MLP neurons of a small language model. Each row is named by its layer, matrix (up: input weights; down: output weights) and neuron, and shows model dimensions 304-367. Each number is 200 + 30 x the weight over its row's rms, rounded and kept within 0 to 999.
A block is one neuron, or neurons of one layer that tend to fire together. Before each block is what it responds to, as a language model described it from the Wikipedia text at the highest values.

Digit tokens inside four-digit numbers, chiefly the 9 after 19 in years like 1999, 1996, 1984 in tables and lists.
L4.up1098,237,202,258,193,209,215,190,211,198,167,223,256,195,203,207,153,222,195,192,211,211,220,187,182,190,241,212,190,291,196,178,161,158,195,190,230,174,169,156,222,214,143,154,175,204,206,198,143,204,175,211,169,203,204,165,154,172,217,215,197,255,205,159,235
L4.down1098,126,248,200,174,218,188,203,229,214,202,219,194,215,172,146,207,199,244,206,177,184,198,231,187,266,221,184,227,148,155,205,194,161,206,189,208,243,171,184,184,220,205,180,177,275,197,196,224,198,190,267,212,168,194,165,189,204,178,203,179,190,151,240,159

Predicate words expecting a fixed preposition, chiefly known in naming phrases like formerly known as; also such as, able to, accessible by.
L9.up792,209,208,181,178,191,231,197,206,208,213,167,220,189,151,217,215,218,243,190,178,237,183,313,253,145,191,182,160,211,204,185,217,191,225,247,202,170,204,233,204,200,206,155,221,194,196,259,244,198,167,248,187,191,207,144,232,210,170,196,219,161,125,200,172
L9.down792,219,227,216,197,176,151,233,208,200,184,190,171,211,181,175,218,256,205,230,212,195,203,158,147,207,219,206,201,244,234,252,185,148,219,171,184,223,241,189,193,158,247,262,203,200,186,198,132,195,247,141,262,201,219,252,180,203,193,216,198,248,213,130,216
L9.up942,230,196,226,169,197,267,262,168,213,154,173,202,205,212,230,169,160,221,190,212,188,235,250,170,194,167,205,176,170,160,174,98,228,271,173,220,180,189,204,224,123,233,213,183,169,204,205,176,202,156,212,237,163,195,160,212,158,196,160,202,165,168,186,195
L9.down942,204,214,201,188,223,164,183,197,210,219,201,214,191,200,185,241,238,249,164,179,123,212,277,159,176,179,181,219,242,198,186,136,195,198,201,219,259,211,214,202,221,286,216,200,241,177,248,162,221,208,235,144,201,197,247,275,188,165,166,176,183,235,218,247
L9.up1150,196,212,252,215,201,226,249,212,196,194,208,237,238,243,204,210,223,224,175,204,159,205,213,186,206,236,251,190,173,225,220,178,221,249,183,174,216,199,244,156,236,230,163,162,239,224,205,171,209,212,241,202,206,214,226,182,190,219,154,240,174,196,145,214
L9.down1150,239,257,191,255,221,212,191,119,181,258,188,240,221,253,159,231,226,226,174,234,185,164,220,118,216,207,204,139,248,138,198,117,202,209,229,249,194,253,221,215,209,241,230,232,179,150,199,158,243,248,223,198,166,201,182,213,146,213,147,242,204,181,190,210
L9.up1234,227,139,225,239,214,202,228,170,159,161,216,226,221,200,227,241,212,204,173,195,195,166,251,195,201,227,271,191,213,179,200,184,154,220,189,183,165,174,199,178,227,194,176,187,193,192,214,200,242,193,235,194,179,194,235,176,188,185,162,165,267,190,197,231
L9.down1234,211,171,176,231,216,159,174,203,218,237,253,261,224,172,213,181,256,166,169,224,205,198,214,171,178,180,206,198,222,213,172,215,273,234,176,174,214,196,208,168,199,172,184,185,182,155,190,140,263,194,157,236,150,176,204,283,213,250,143,166,209,183,211,257

Temporal or positional qualifiers opening a phrase, mainly "mid" in mid-1990s, midnight, midbody, also late, early, end, half; scattered word-piece noise.
L4.up881,169,157,170,178,195,244,212,212,258,200,214,208,182,159,244,225,230,150,199,211,138,203,139,213,221,219,226,228,189,175,190,213,186,196,195,186,194,171,162,184,193,178,171,190,217,201,207,186,183,216,186,233,209,248,184,212,177,196,242,211,234,148,202,230
L4.down881,178,170,159,218,196,162,170,219,194,212,183,270,200,186,231,242,151,182,234,223,193,213,162,210,179,197,228,205,211,239,204,233,240,187,173,184,128,143,192,208,155,218,237,215,203,142,195,207,171,121,192,218,207,192,170,219,207,244,218,159,248,191,226,189

Tokens between a number or quantifier and the plural noun it counts, such as number digits, adjectives or word pieces: "over 15|0 tapestries", "several Sam|son stories", "three major bridges".
L17.up175,216,197,195,158,208,155,241,229,182,178,199,191,235,234,206,192,181,163,161,188,227,260,230,174,206,214,188,160,181,169,204,167,216,242,205,184,177,210,240,226,181,216,170,178,209,195,241,204,234,287,156,178,204,187,141,146,173,195,184,214,178,194,213,237
L17.down175,170,171,216,231,173,243,167,161,146,177,220,192,213,181,204,214,201,236,254,159,200,165,170,167,171,172,251,180,240,193,176,206,199,156,202,208,199,283,152,160,228,107,227,202,195,226,157,143,159,121,194,215,205,192,226,233,179,217,228,213,201,224,181,214
L17.up226,220,169,208,209,236,187,239,186,229,211,206,169,185,235,244,231,219,178,198,245,202,235,191,182,227,170,211,209,170,182,187,85,178,199,235,203,221,190,255,233,231,229,171,162,193,210,171,242,180,222,185,176,191,192,165,166,193,169,173,186,183,210,216,194
L17.down226,227,224,167,162,229,135,166,249,214,180,215,250,182,213,177,169,155,205,179,177,156,178,161,233,227,205,149,162,252,202,161,225,204,216,193,185,223,172,274,172,235,153,181,203,204,204,224,134,191,188,206,221,161,205,206,153,204,217,175,196,207,191,175,188
L17.up435,172,250,204,188,217,234,183,172,179,144,225,134,167,234,173,223,184,207,188,158,162,176,190,214,200,141,224,170,200,183,230,183,149,189,218,214,197,197,214,189,221,200,180,209,189,230,207,206,235,229,145,217,238,224,164,190,205,165,157,207,199,185,204,188
L17.down435,208,194,181,225,197,158,209,239,234,142,226,176,153,223,210,141,186,189,250,208,170,222,217,200,211,213,195,173,220,212,198,195,244,266,237,211,223,214,198,194,185,167,228,191,177,179,165,244,175,229,211,165,236,222,170,161,178,146,178,170,187,172,214,207
L17.up498,233,200,169,127,244,186,194,243,222,203,191,220,189,236,206,226,218,194,170,186,211,277,224,181,205,191,160,110,200,174,196,165,238,280,224,148,198,214,294,198,138,195,204,207,218,150,242,168,215,216,188,198,172,170,171,193,188,179,201,187,223,168,210,201
L17.down498,191,167,166,224,189,205,203,158,205,204,202,191,220,206,233,163,210,194,192,231,240,159,232,205,195,189,219,285,237,224,225,245,233,168,186,234,197,184,116,231,197,187,161,203,198,177,156,226,195,154,204,207,178,223,249,251,177,224,246,177,186,276,149,211

Digits inside numbers, especially right after a decimal point in measurements, percentages and ranges (2.5%, 43.5 mm, 0.85 m), plus colons after "Website" or "Source" in infobox lines.
L9.up69,212,186,182,180,209,286,220,173,156,201,216,227,229,249,184,272,198,200,175,184,185,207,178,246,187,155,241,206,243,248,241,196,231,230,170,219,178,169,176,228,178,173,217,183,231,265,267,236,212,205,241,245,222,196,180,195,161,207,176,222,221,222,240,198
L9.down69,157,244,164,189,211,198,225,131,216,191,249,201,238,176,202,241,159,209,226,261,217,195,208,194,189,199,187,229,194,205,157,176,268,197,263,202,172,149,195,189,176,196,200,227,205,207,185,197,190,224,178,218,191,174,164,214,237,217,197,201,172,173,144,113
L9.up162,192,243,172,175,173,220,188,189,200,201,206,234,202,208,184,215,209,236,171,222,210,220,212,207,193,203,164,215,158,170,202,190,121,215,245,205,193,213,266,221,267,231,208,182,211,237,170,243,173,261,202,162,270,195,113,192,215,205,184,163,203,182,210,156
L9.down162,203,185,186,184,220,201,121,231,161,172,208,207,196,172,207,226,187,209,247,204,254,229,149,194,170,184,164,201,194,151,145,171,229,180,144,187,207,175,135,190,213,184,164,207,197,176,144,198,224,192,161,156,159,167,210,216,212,195,200,185,180,194,178,172
L9.up665,224,190,189,151,171,203,192,209,175,216,195,248,224,175,176,229,188,235,193,245,195,213,184,229,217,180,164,247,214,251,145,193,208,188,180,209,149,185,180,174,201,150,211,248,238,173,173,281,207,213,155,209,169,202,236,202,248,120,188,210,137,184,174,204
L9.down665,192,220,181,127,205,209,158,194,229,239,170,193,217,132,194,181,144,165,202,189,186,204,194,177,214,171,239,167,169,165,186,180,257,92,230,190,196,197,219,209,219,221,212,226,224,222,198,162,239,226,188,215,196,236,149,232,165,177,190,154,189,160,190,188
L9.up1283,169,172,271,156,161,203,175,252,205,221,149,255,176,206,177,196,202,196,210,228,194,221,134,206,231,218,238,188,239,205,220,255,209,197,188,184,220,207,189,214,205,200,185,216,189,189,176,175,208,233,133,222,182,212,217,180,221,183,219,198,169,186,247,174
L9.down1283,227,200,192,159,251,172,240,178,155,240,225,245,178,212,208,215,209,146,172,190,159,226,257,229,179,207,231,177,232,235,241,215,188,185,173,184,189,199,191,205,217,183,150,171,266,211,243,209,248,179,146,228,215,197,255,192,237,189,220,127,180,123,162,186

Digits inside a year number, especially birth years like "born 19[8]1" or "(born [1]994)", plus "the" before a year.
L17.up196,162,196,191,192,204,230,164,214,204,192,215,192,197,211,239,196,209,200,163,251,256,195,197,257,194,184,192,238,211,238,178,214,219,173,220,211,179,205,189,174,206,192,153,190,162,230,215,200,225,226,213,234,215,189,162,167,188,223,159,216,167,150,225,257
L17.down196,166,177,154,248,213,215,160,245,239,198,221,152,186,194,179,259,182,178,165,205,198,171,215,153,135,233,186,197,200,247,235,208,221,188,253,221,116,173,229,236,194,173,201,186,213,149,213,223,190,215,231,223,252,275,256,202,213,205,200,228,174,196,217,185
L17.up290,202,229,217,203,178,184,201,190,194,232,224,211,191,196,228,203,248,196,248,195,152,242,208,183,188,207,237,223,168,232,182,222,173,200,193,260,155,121,188,258,220,246,150,162,163,209,216,225,171,197,205,198,215,176,171,189,200,187,201,208,193,243,144,196
L17.down290,153,205,226,193,225,197,165,242,174,243,225,221,201,195,191,214,188,219,205,197,199,170,192,250,207,156,245,201,244,242,214,205,203,175,195,260,156,231,161,193,173,209,189,186,200,261,185,172,193,229,201,167,275,184,200,161,184,201,207,202,185,191,178,229
L17.up478,210,177,199,200,191,154,186,222,142,175,224,222,210,228,234,199,244,193,164,192,200,109,215,197,114,168,141,205,177,237,227,179,193,182,188,240,158,231,217,212,167,202,221,170,178,211,172,189,230,208,211,183,203,189,229,203,200,189,225,150,219,195,173,171
L17.down478,199,152,169,204,208,174,187,160,188,200,225,214,195,188,158,181,185,218,163,164,234,184,178,182,182,174,210,184,187,168,163,217,207,155,185,204,226,255,236,181,147,125,160,166,190,217,213,130,208,210,170,183,213,199,168,182,190,207,175,232,186,179,191,144
L17.up634,248,203,232,170,208,212,222,195,216,204,190,221,183,244,199,205,259,193,224,221,230,205,197,239,226,214,192,205,163,201,222,139,226,236,233,204,175,211,242,208,179,208,151,229,171,209,209,232,145,193,194,212,229,149,182,217,215,215,163,184,178,187,207,262
L17.down634,202,214,255,182,178,203,196,240,212,193,215,229,198,226,176,254,244,200,163,186,182,200,208,180,227,181,168,210,216,210,160,213,205,243,169,181,166,211,234,205,186,183,199,254,239,179,220,183,178,147,202,229,226,226,197,203,177,151,210,213,183,226,238,214

Spelled-out numbers counting a following noun, like six, two, several, and endings of split numbers such as sevent-een, do-zen, thir-teen.
L4.up12,244,224,223,169,171,222,186,208,194,159,237,245,241,271,166,242,187,188,228,174,193,231,184,170,178,211,182,162,198,205,208,194,176,207,245,189,301,156,209,183,168,194,186,238,210,263,208,222,268,209,175,227,205,216,147,225,177,190,200,240,206,229,214,136
L4.down12,250,218,193,138,194,179,130,260,157,188,266,268,194,196,214,198,128,189,213,169,230,208,214,189,226,231,146,183,230,126,136,241,215,199,170,203,177,216,234,199,207,194,232,242,199,173,107,184,190,191,200,203,222,213,172,263,234,209,200,178,173,187,202,211

Nouns for transport routes and infrastructure, such as route, line, road, highways, Railway, in articles on railways, roads and geography.
L4.up1238,204,203,288,222,193,228,227,200,208,211,219,148,219,193,199,202,183,233,174,239,144,211,227,229,220,198,181,203,246,208,169,219,208,198,168,197,158,166,189,200,188,161,166,157,219,192,175,196,231,204,154,220,217,167,164,214,234,178,232,216,161,229,240,189
L4.down1238,187,200,218,278,201,150,171,210,232,203,159,182,183,172,213,206,216,213,171,189,183,166,195,204,177,197,218,255,193,184,177,186,207,183,173,161,231,181,196,223,240,264,237,213,203,151,143,224,186,158,227,197,245,174,231,186,212,149,185,224,171,220,159,106

Mainly the inner digits of four-digit years, like the 1 in 2019 or the 9 in 1990, plus middle pieces of unusual words like guerr-ill-as, Carav-agg-io.
L9.up306,218,204,255,187,223,216,240,210,223,205,193,185,199,152,215,162,217,177,265,228,187,177,184,239,213,204,188,216,168,189,210,211,186,189,168,147,244,266,224,231,217,254,237,237,196,178,210,167,204,230,168,240,211,255,179,169,185,220,218,130,152,239,235,164
L9.down306,208,206,202,182,238,275,174,195,193,183,160,220,194,218,195,168,247,208,194,186,211,201,176,233,200,208,185,161,206,183,165,191,241,149,230,220,168,225,226,138,200,194,210,226,230,211,193,197,166,115,250,197,174,242,163,259,226,164,218,192,183,191,207,197
L9.up471,207,239,236,187,231,225,186,181,229,202,232,189,194,200,232,204,162,159,147,299,180,201,228,191,185,193,260,135,179,212,182,214,205,216,258,213,201,180,191,182,215,200,206,155,200,235,194,221,190,207,183,179,185,153,204,191,213,191,228,245,216,157,224,165
L9.down471,202,240,215,231,161,216,205,233,197,235,217,181,248,182,238,224,217,211,173,222,182,167,186,185,245,203,147,201,196,199,174,196,225,250,225,202,229,212,221,171,226,164,197,223,168,196,242,180,206,192,200,169,179,173,189,199,185,166,163,207,214,176,217,175
L9.up484,267,187,185,211,196,199,232,240,189,233,223,174,213,206,289,232,203,221,186,189,193,230,194,189,162,185,228,178,161,177,197,135,196,180,224,140,198,211,182,183,175,192,232,241,204,239,259,206,241,191,202,200,228,236,167,215,123,235,199,222,262,202,195,233
L9.down484,177,223,192,145,218,153,196,231,188,216,252,217,212,184,199,188,167,175,211,193,166,179,206,158,206,169,201,158,189,214,154,165,211,172,204,196,189,217,176,185,186,169,210,184,196,178,180,177,188,146,204,226,237,223,214,260,207,243,216,166,256,142,203,191
L9.up739,238,226,257,178,164,242,248,213,235,220,220,211,220,128,202,156,186,263,198,218,260,205,213,176,208,182,205,221,207,190,244,195,178,176,176,157,204,232,188,146,181,194,205,134,188,230,203,206,162,201,239,174,243,184,276,189,188,234,178,171,176,237,168,245
L9.down739,202,193,235,208,142,204,133,205,169,170,153,241,152,129,171,215,219,235,218,221,211,127,276,187,226,184,136,182,199,183,231,172,175,235,176,182,186,166,193,172,239,145,183,208,200,205,172,187,167,183,252,182,129,222,166,176,180,206,160,202,178,169,166,192

Mainly quality adjectives such as bad, good, suitable describing condition or fitness; more weakly known, famous, war, and table-cell words.
L4.up246,211,223,158,232,243,219,191,153,209,219,215,220,210,176,210,240,223,217,204,200,142,186,205,249,182,232,191,214,207,215,184,178,258,229,120,327,223,181,268,192,212,202,167,168,214,221,162,181,187,197,204,197,181,189,199,250,179,162,130,246,275,151,221,171
L4.down246,200,276,184,233,239,185,169,185,223,208,223,214,218,155,186,191,201,172,199,209,238,213,194,199,207,223,217,213,196,146,158,227,194,211,133,268,165,215,215,233,237,222,267,157,171,201,158,144,215,190,168,237,229,177,239,234,195,202,202,258,195,188,218,237